python train.py --n_layer=11 --vocab_size=5126 --rope_base=10000.0 --qk_norm=true --bias="none" --parallel_block=false --init_std_o=0.0371 --lr=0.00113 --weight_decay=0.2 --final_lr_fraction=0.0 --batch_tokens=65536
MLP neurons of a small language model. Each row is named by its layer, matrix (down: output weights) and neuron, and shows model dimensions 64-191. Each number is 500 + 40 x the weight over its row's rms, rounded and kept within 0 to 999. Numbers have three digits each.
After each neuron's rows, "raises" lists the tokens whose logits its output raises most directly, leaving later layers aside.

L4.down46:475516491490445478482483494451589538526527520548535506543483460533589547514453539514537529555517537490434499469496483420515521498513582586519465508521524469467502497467513538570558461529475515551544499483532509562566453504414464470452461486453450496556417521447540452435568501487568483407501501436509513533505550476507550429483429561469515493563503477519494539517533525563565456461451
raises: "\":", "ference", ":", "ually", "\"\n"

L5.down1004:545496514511539472569543520437454549413492476496525498447463519435531536450490538504538453461476523578496466512558528572515493561452601472510521514517454434485548501495533540606545454467529490466504448464465467574406527424544468431511467501500580533541459535523489607532482519488530497500532561503463501452529540529537499446477480494497535479559560533508521574490494462477475540475420
raises: "ft", "que", "fter", "ze", "oma"

L6.down76:528505467552475480484484432472538579521472427485529426492447473463533460492519419496557521537511525486445488481485517395480548511507461464547428484478456513511430442530468485549451465494534473538571495543421614480501482492538497494405510498422530530511558503479489464554564459405491461550442476579505513512475450514490519510461442557459505488494502493508505400508461558566537423479491
raises: "kins", "tain", "burgh", "head", "imately"

L6.down535:527482520599490545554522539477519479531475562528501628537531496564495461501517571507480523508477515467551479548456525472511501497479622520526517461513436383521515555524503483485501546452536487510508503478497526499530487526460502496507473515469532468521519516514500544441463548507499429457519482509482594429532430480506478486470480486501498609396540442557553450489514504529479494541492
raises: "ter", "te", "ty", "til", "ties"

L6.down1185:476482483552493523501526545495473457526489496457464492486460573504489492536547550555485539483473568530466490491460515499488449489519502542543467509432469493580471534538471431441492470532463510503544461524529551490549480470512485498527604517475484417492552579505509536507474448524489492602508554488436553427521422511519551493485462449515544591481536486510503496505490393436543523464521
raises: "ty", "hes", "pen", "ched", "hest"

L8.down430:494531580504539463475529462479444470454569469467463510467511525483435491521427578549469598521566485494482519508481544422467521473598503512497521471474510524457480512477467482523511573480471480492457481519450511489457489538506463531504533534497535497522519512515509463549541470531521531435510456490512460482471485483520500437472468477449486496516481522492527500532491541474513556463502
raises: "resent", "ocese", "igital", "к", "ociation"

L5.down1048:517481504528494436476505495505484469479536480510527472525496515489518485486466499528556486542511485521521485466500472333427481433450505570464567477564536498516529478454554503521521455492482485493479490571488499590492498588458447497489457551480483494551474521435457494527507433428482516558458518356446512500484478509493470477514471557452524525534488445524512437444456550508485570501471
raises: "cle", "ique", "aches", "ockey", "ales"

L6.down82:596451450525579554580513593503523539582505461486510543473539547491537526524464533484468506514488526469571523562458555591530489532505550546460477540447547440492432468543493519411523550435485483488521491452483457482506563501508439472563548459474549523606465500499533508450461572556481425417539541502466554483589456522519524484417553516515494541518524466536508464475523438493496517480513
raises: "ty", "ties", "ts", "ment", "ton"